Weights of a small transformer language model: vocabulary 1024.
MLP neurons of a small language model. Each row is named by its layer, matrix (gate and up: input weights) and neuron, and shows model dimensions 128-223. Each number is 200 + 20 x the weight over its row's rms, rounded and kept within 0 to 999. A neuron's up and down rows have the sign that makes its largest values positive.
Before each neuron's rows, "fires after" lists the tokens most often just before its 100 highest values on Wikipedia text that the model never trained on; "fires in" lists the words (lower case) most often at its 100 highest values on Wikipedia text that the model never trained on.

fires after: "ot", "F", "f", "W", "im", "opul"
fires in: "votes", "fourth", "time", "with", "fencing"
L5.gate6,207,223,178,249,174,200,183,228,185,171,214,236,241,212,157,186,186,214,212,198,238,173,212,214,191,173,208,180,200,194,213,185,198,225,215,207,152,207,206,230,176,179,182,206,181,201,211,213,213,210,187,227,177,184,193,248,195,225,210,199,174,151,169,220,163,216,216,213,183,190,162,209,187,202,204,210,208,195,215,194,194,202,188,195,190,215,203,186,209,193,211,208,174,218,170,192
L5.up6,193,206,154,200,187,198,203,209,208,213,191,191,180,188,192,216,190,212,208,221,193,182,230,203,219,148,234,194,195,219,197,172,179,208,247,227,177,201,190,182,206,170,150,183,199,180,216,204,222,211,214,264,201,197,210,213,190,197,206,158,209,219,171,172,198,177,223,238,220,214,173,198,215,205,192,191,196,224,223,224,195,227,192,209,202,195,185,218,198,185,183,167,179,205,233,194

fires after: "for", "ti", "Wh", "Af", "s"
fires in: "before", "after", "until", "when", "since"
L5.gate433,216,199,217,208,179,219,231,216,206,179,224,183,209,153,192,159,229,203,201,212,213,208,215,213,209,213,179,207,194,159,189,207,192,231,201,193,196,184,225,203,214,212,206,214,198,220,227,178,163,216,234,211,206,170,174,201,213,173,213,196,167,186,199,188,219,212,205,151,149,168,219,141,177,200,231,197,180,186,202,167,227,200,180,202,209,177,188,185,216,214,180,207,217,208,187,199
L5.up433,177,216,186,224,186,225,180,240,199,179,208,202,184,192,207,191,217,245,195,271,187,210,204,182,180,174,206,183,168,194,157,201,205,207,211,193,194,194,223,203,173,200,206,226,198,195,196,198,223,194,207,237,212,183,201,188,201,179,199,186,210,209,198,178,218,173,211,149,194,208,199,153,196,216,246,210,180,191,205,184,212,201,199,207,183,190,175,198,201,153,187,184,209,194,207,198

fires after: "includ", "ch ", "li", "known ", "bo", "sid"
fires in: "as", "including", "like", "include", "of", "both"
L5.gate630,212,210,219,232,220,189,229,225,213,170,196,188,173,222,203,205,209,223,130,202,191,178,234,196,212,230,166,210,203,205,176,214,206,197,176,215,186,192,220,258,198,206,209,239,190,188,213,212,216,167,204,195,228,208,229,189,196,197,179,179,200,206,183,197,182,179,182,186,169,192,194,153,199,200,205,202,193,214,187,184,186,204,195,207,158,212,175,212,185,168,192,169,208,261,215,195
L5.up630,208,230,219,244,219,207,180,214,232,220,182,188,201,180,188,225,180,181,231,180,202,181,184,198,177,201,229,195,176,220,190,213,184,179,189,198,216,186,192,240,224,193,216,211,177,217,192,187,206,229,201,218,159,203,212,196,208,207,202,210,204,222,205,181,203,193,188,192,205,201,173,206,175,227,213,171,199,208,224,182,239,183,201,194,191,199,218,206,198,219,212,200,228,160,180,204

fires after: "th", "includ", "ch ", "ell ", "wh", "h"
fires in: "as", "than", "including", "while", "both"
L5.gate74,213,186,202,219,198,194,212,235,196,203,226,173,195,205,222,217,249,223,201,204,193,195,198,189,193,224,179,186,191,203,189,225,196,179,211,180,221,157,188,222,219,179,179,193,185,221,179,166,231,179,199,234,173,206,205,193,186,207,221,187,197,212,193,227,199,193,233,197,208,207,202,174,185,190,234,215,189,208,201,171,204,159,181,188,163,189,244,180,210,211,167,239,176,231,185,192
L5.up74,242,189,212,245,226,188,207,188,220,211,194,211,223,175,192,177,180,211,160,188,206,202,191,199,209,204,183,199,205,188,236,210,205,193,216,152,186,180,219,231,230,216,188,220,130,216,179,192,175,217,239,214,231,199,213,184,222,211,193,198,141,197,181,204,185,222,197,205,161,209,177,201,195,186,207,204,204,212,173,212,191,195,168,227,176,173,189,207,168,160,206,235,201,190,198,205

fires after: "was ", "is ", "been ", "O", "ame "
fires in: "a", "the", "an", "other", "sep"
L3.gate403,233,206,204,182,220,202,205,160,233,212,180,181,195,186,225,170,227,186,198,212,258,175,169,194,201,229,188,193,237,207,209,208,206,200,202,223,187,196,222,172,205,196,217,195,209,199,193,188,217,170,158,196,217,225,193,205,199,223,204,205,173,245,217,176,175,197,162,160,212,238,229,221,228,180,197,176,180,225,150,226,178,204,224,226,224,168,199,170,228,170,207,177,200,206,194,228
L3.up403,213,170,178,224,216,232,196,201,199,198,180,215,167,256,217,209,203,217,170,221,234,168,230,195,196,203,197,206,245,196,213,194,243,167,181,212,206,202,220,211,192,176,188,203,219,226,185,205,207,186,202,252,227,171,189,204,211,187,246,205,193,197,192,215,184,215,186,187,204,207,187,198,239,207,172,179,166,222,195,192,221,199,223,181,183,183,172,187,204,188,202,192,198,170,185,207

fires after: "\n\n", "F", ". ", "\n", "al", "D"
fires in: "in", "during", "alongside", "film"
L3.gate445,213,202,185,178,231,200,210,176,190,159,251,203,239,202,194,173,213,196,197,212,142,211,201,199,199,215,199,188,245,211,211,193,196,206,219,211,203,213,224,181,163,202,161,196,203,194,218,226,202,154,203,211,153,192,192,203,186,221,185,198,200,204,200,128,204,165,175,187,228,216,179,209,221,202,209,203,169,205,207,175,168,186,210,209,188,215,200,170,207,163,228,188,208,196,190,203
L3.up445,210,211,197,216,157,205,197,187,227,164,189,218,215,189,201,188,151,185,222,209,230,205,208,179,210,208,199,172,178,263,226,211,175,193,177,226,176,218,178,184,218,183,191,181,209,189,196,200,205,185,189,219,216,216,195,231,208,199,164,216,214,216,200,195,203,222,234,210,208,206,179,188,203,174,145,214,163,191,186,168,206,202,214,193,176,203,191,216,229,205,212,185,201,197,229,157

fires after: "S", ", ", ". "
fires in: "she", "he"
L6.gate79,187,236,167,196,168,220,210,220,203,188,205,217,236,208,202,167,185,208,202,189,189,232,245,205,184,230,197,209,141,188,209,170,176,199,213,177,199,202,200,177,209,194,200,228,212,205,193,175,202,156,178,209,200,166,152,204,201,198,214,197,189,206,235,212,216,179,200,233,191,173,207,224,182,174,206,205,214,142,192,189,179,205,172,203,219,195,227,205,187,173,194,181,208,209,213,164
L6.up79,185,223,215,187,194,197,180,226,222,214,206,219,206,213,202,191,212,193,219,200,197,148,221,236,195,198,178,192,192,213,177,206,194,221,207,205,218,217,229,194,255,184,189,226,207,199,232,206,190,215,190,200,173,195,200,196,195,196,189,189,205,227,209,219,203,193,178,229,215,196,202,238,212,232,188,211,221,205,182,171,195,172,217,225,196,213,210,200,186,172,196,218,186,206,211,221

fires after: "pl", "serv", "w", "bo", "re", "o"
fires in: "place", "services", "awards", "board", "election", "competition"
L4.gate309,220,226,225,208,201,188,203,222,204,207,208,183,184,191,252,206,205,207,253,184,193,209,217,190,212,203,230,215,235,196,208,216,216,208,178,224,195,152,198,189,166,186,205,223,209,184,190,212,255,199,168,217,179,214,216,224,190,217,194,177,202,193,207,206,208,204,220,206,167,223,164,197,185,194,165,164,224,198,182,191,227,209,185,184,209,200,185,205,220,211,202,152,170,225,173,209
L4.up309,179,208,199,189,224,188,189,223,228,171,193,224,200,221,227,239,207,238,198,189,205,166,185,203,208,184,191,197,196,225,172,225,226,214,197,215,196,196,184,202,162,216,192,185,170,193,208,208,195,201,203,212,189,180,183,204,187,198,212,178,187,198,233,223,221,202,243,202,236,213,196,182,204,241,177,161,197,193,175,202,183,197,176,188,164,217,231,187,215,198,207,192,214,202,225,212

fires after: "h", "bo", "H", "F", "b"
fires in: "both", "however", "how", "fisher", "homes"
L3.gate250,216,209,168,165,188,202,195,215,176,200,202,228,185,222,194,200,166,201,228,197,212,180,246,224,184,196,217,192,204,205,214,183,177,204,196,204,208,199,206,185,202,179,202,202,198,194,207,190,177,220,203,235,233,162,204,192,193,177,204,228,221,165,204,193,163,238,203,234,225,187,175,219,189,179,226,239,160,191,234,164,188,195,189,184,188,207,248,216,213,216,212,214,211,223,165,212
L3.up250,206,186,212,196,177,193,193,194,221,224,191,199,187,171,186,225,211,207,235,246,168,170,230,242,241,207,182,242,215,159,211,220,220,225,174,176,200,204,252,208,180,198,193,213,163,239,203,223,211,218,173,200,197,209,236,184,192,201,207,202,239,205,187,226,184,173,203,191,244,229,188,217,171,206,198,214,209,215,194,179,238,205,183,200,192,213,193,180,229,206,202,175,210,181,214,202

fires after: "was ", "is ", "par", "as ", "f"
fires in: "an", "a", "part", "founded", "acuera"
L3.gate189,166,194,185,190,222,190,182,165,180,225,209,184,195,217,189,198,213,213,215,215,190,208,175,186,177,234,207,237,203,178,204,176,202,177,197,200,231,185,178,173,199,221,187,208,170,207,222,227,229,182,223,227,208,198,193,182,193,189,254,208,235,227,216,200,228,191,205,200,203,222,197,214,196,222,220,193,209,222,208,210,193,196,213,189,150,178,176,182,207,238,177,226,232,210,196,198
L3.up189,190,215,174,217,210,230,174,180,203,180,217,221,196,169,188,178,226,217,231,213,202,201,198,214,195,193,185,231,247,196,214,188,202,152,214,209,219,187,228,189,214,218,199,202,187,167,190,196,200,209,192,214,221,237,199,187,178,192,236,213,200,189,195,203,204,183,199,141,182,159,174,226,207,212,188,223,179,213,227,206,190,191,157,222,230,210,187,220,227,191,162,172,235,193,215,224

fires after: "A", "th", "Th", "s", ", ", "S"
fires in: "as", "since", "third", "the", "of"
L5.gate81,177,217,202,236,209,229,224,215,202,172,210,231,179,223,198,206,213,204,167,182,227,192,191,208,217,213,224,169,194,159,207,212,198,195,219,187,177,205,195,196,189,174,212,174,189,175,194,177,182,210,251,211,216,189,221,183,203,181,221,195,214,140,188,203,191,197,171,195,212,173,237,174,217,193,217,214,199,188,185,216,192,192,222,203,204,180,218,220,234,242,201,171,207,205,198,202
L5.up81,203,197,162,187,213,225,199,206,207,177,194,219,198,205,213,191,203,190,215,170,170,197,212,244,189,209,190,228,164,219,188,224,204,199,152,226,225,180,204,174,184,191,217,218,229,205,209,190,199,235,191,232,195,185,177,186,195,197,178,192,193,217,234,218,173,212,192,175,204,192,202,206,191,207,176,193,189,268,226,193,205,236,209,183,193,239,221,164,177,203,194,203,206,192,227,158

fires after: "A", "where ", ", "
fires in: "she", "africell", "african", "africa", "he", "service"
L3.gate304,207,205,229,195,201,178,214,227,222,201,180,231,229,196,214,191,221,192,200,209,175,212,225,181,222,204,185,234,201,229,206,197,213,202,181,212,239,182,181,159,204,210,202,224,186,213,159,219,184,174,197,217,216,246,228,201,183,205,227,156,225,210,176,214,221,184,210,179,214,191,187,197,195,191,195,254,187,186,220,201,217,202,235,186,190,209,201,197,196,201,191,204,181,187,203,200
L3.up304,211,175,190,169,181,190,235,245,227,211,200,165,163,195,211,212,163,191,184,229,172,182,187,187,234,200,258,161,189,231,231,239,207,239,202,200,219,192,201,162,229,177,215,216,187,187,197,215,184,214,188,189,198,228,184,194,187,198,143,212,195,216,183,196,197,202,231,186,184,196,202,205,180,218,150,226,206,205,185,211,180,179,207,238,210,193,169,201,177,215,158,199,188,222,219,195

fires after: "for", "Af", "J", "An", ", "
fires in: "after", "before", "antalya"
L5.gate514,188,209,227,215,215,176,198,223,225,174,203,190,243,195,226,151,209,204,203,167,208,216,176,225,217,199,178,209,194,203,214,176,211,221,227,190,228,184,188,177,195,191,235,172,213,211,173,164,192,174,173,191,184,185,210,191,222,204,234,210,223,174,169,188,220,195,205,203,153,173,189,217,187,197,203,185,183,235,204,209,192,193,219,207,231,203,190,180,158,190,215,210,221,199,172,193
L5.up514,170,199,203,198,215,151,176,206,209,184,214,220,207,195,222,218,194,160,202,199,227,218,187,201,219,197,198,210,193,191,194,203,182,204,190,199,194,189,199,165,156,176,185,195,188,199,206,185,214,196,194,220,223,213,212,205,228,224,254,235,200,201,201,175,218,197,184,200,202,210,187,204,169,219,220,207,193,200,211,220,198,206,227,240,173,171,199,251,217,150,202,203,202,197,208,194

fires after: "for", "Af", "S", "es", "el", "p"
fires in: "after", "before", "since", "help", "not"
L6.gate484,187,166,204,188,218,183,217,221,235,197,231,207,188,211,200,220,225,165,165,175,201,202,188,223,204,210,242,186,232,223,189,216,189,200,176,212,207,223,200,197,177,188,205,199,226,225,135,184,216,195,176,225,219,208,200,192,212,226,212,218,223,186,174,201,183,170,186,192,172,199,255,219,175,172,173,195,195,197,207,180,211,188,192,200,172,190,190,205,188,182,201,202,204,189,203,194
L6.up484,184,200,172,197,165,176,258,195,251,203,223,173,212,236,211,187,205,196,185,178,220,209,186,232,186,225,194,220,225,203,184,193,236,199,194,187,178,220,234,161,190,192,219,188,165,192,201,176,176,214,175,181,175,195,205,216,142,166,200,203,230,198,170,227,203,208,213,194,215,203,194,202,197,207,192,199,231,224,198,195,219,191,202,210,181,225,181,221,164,202,193,193,169,227,167,212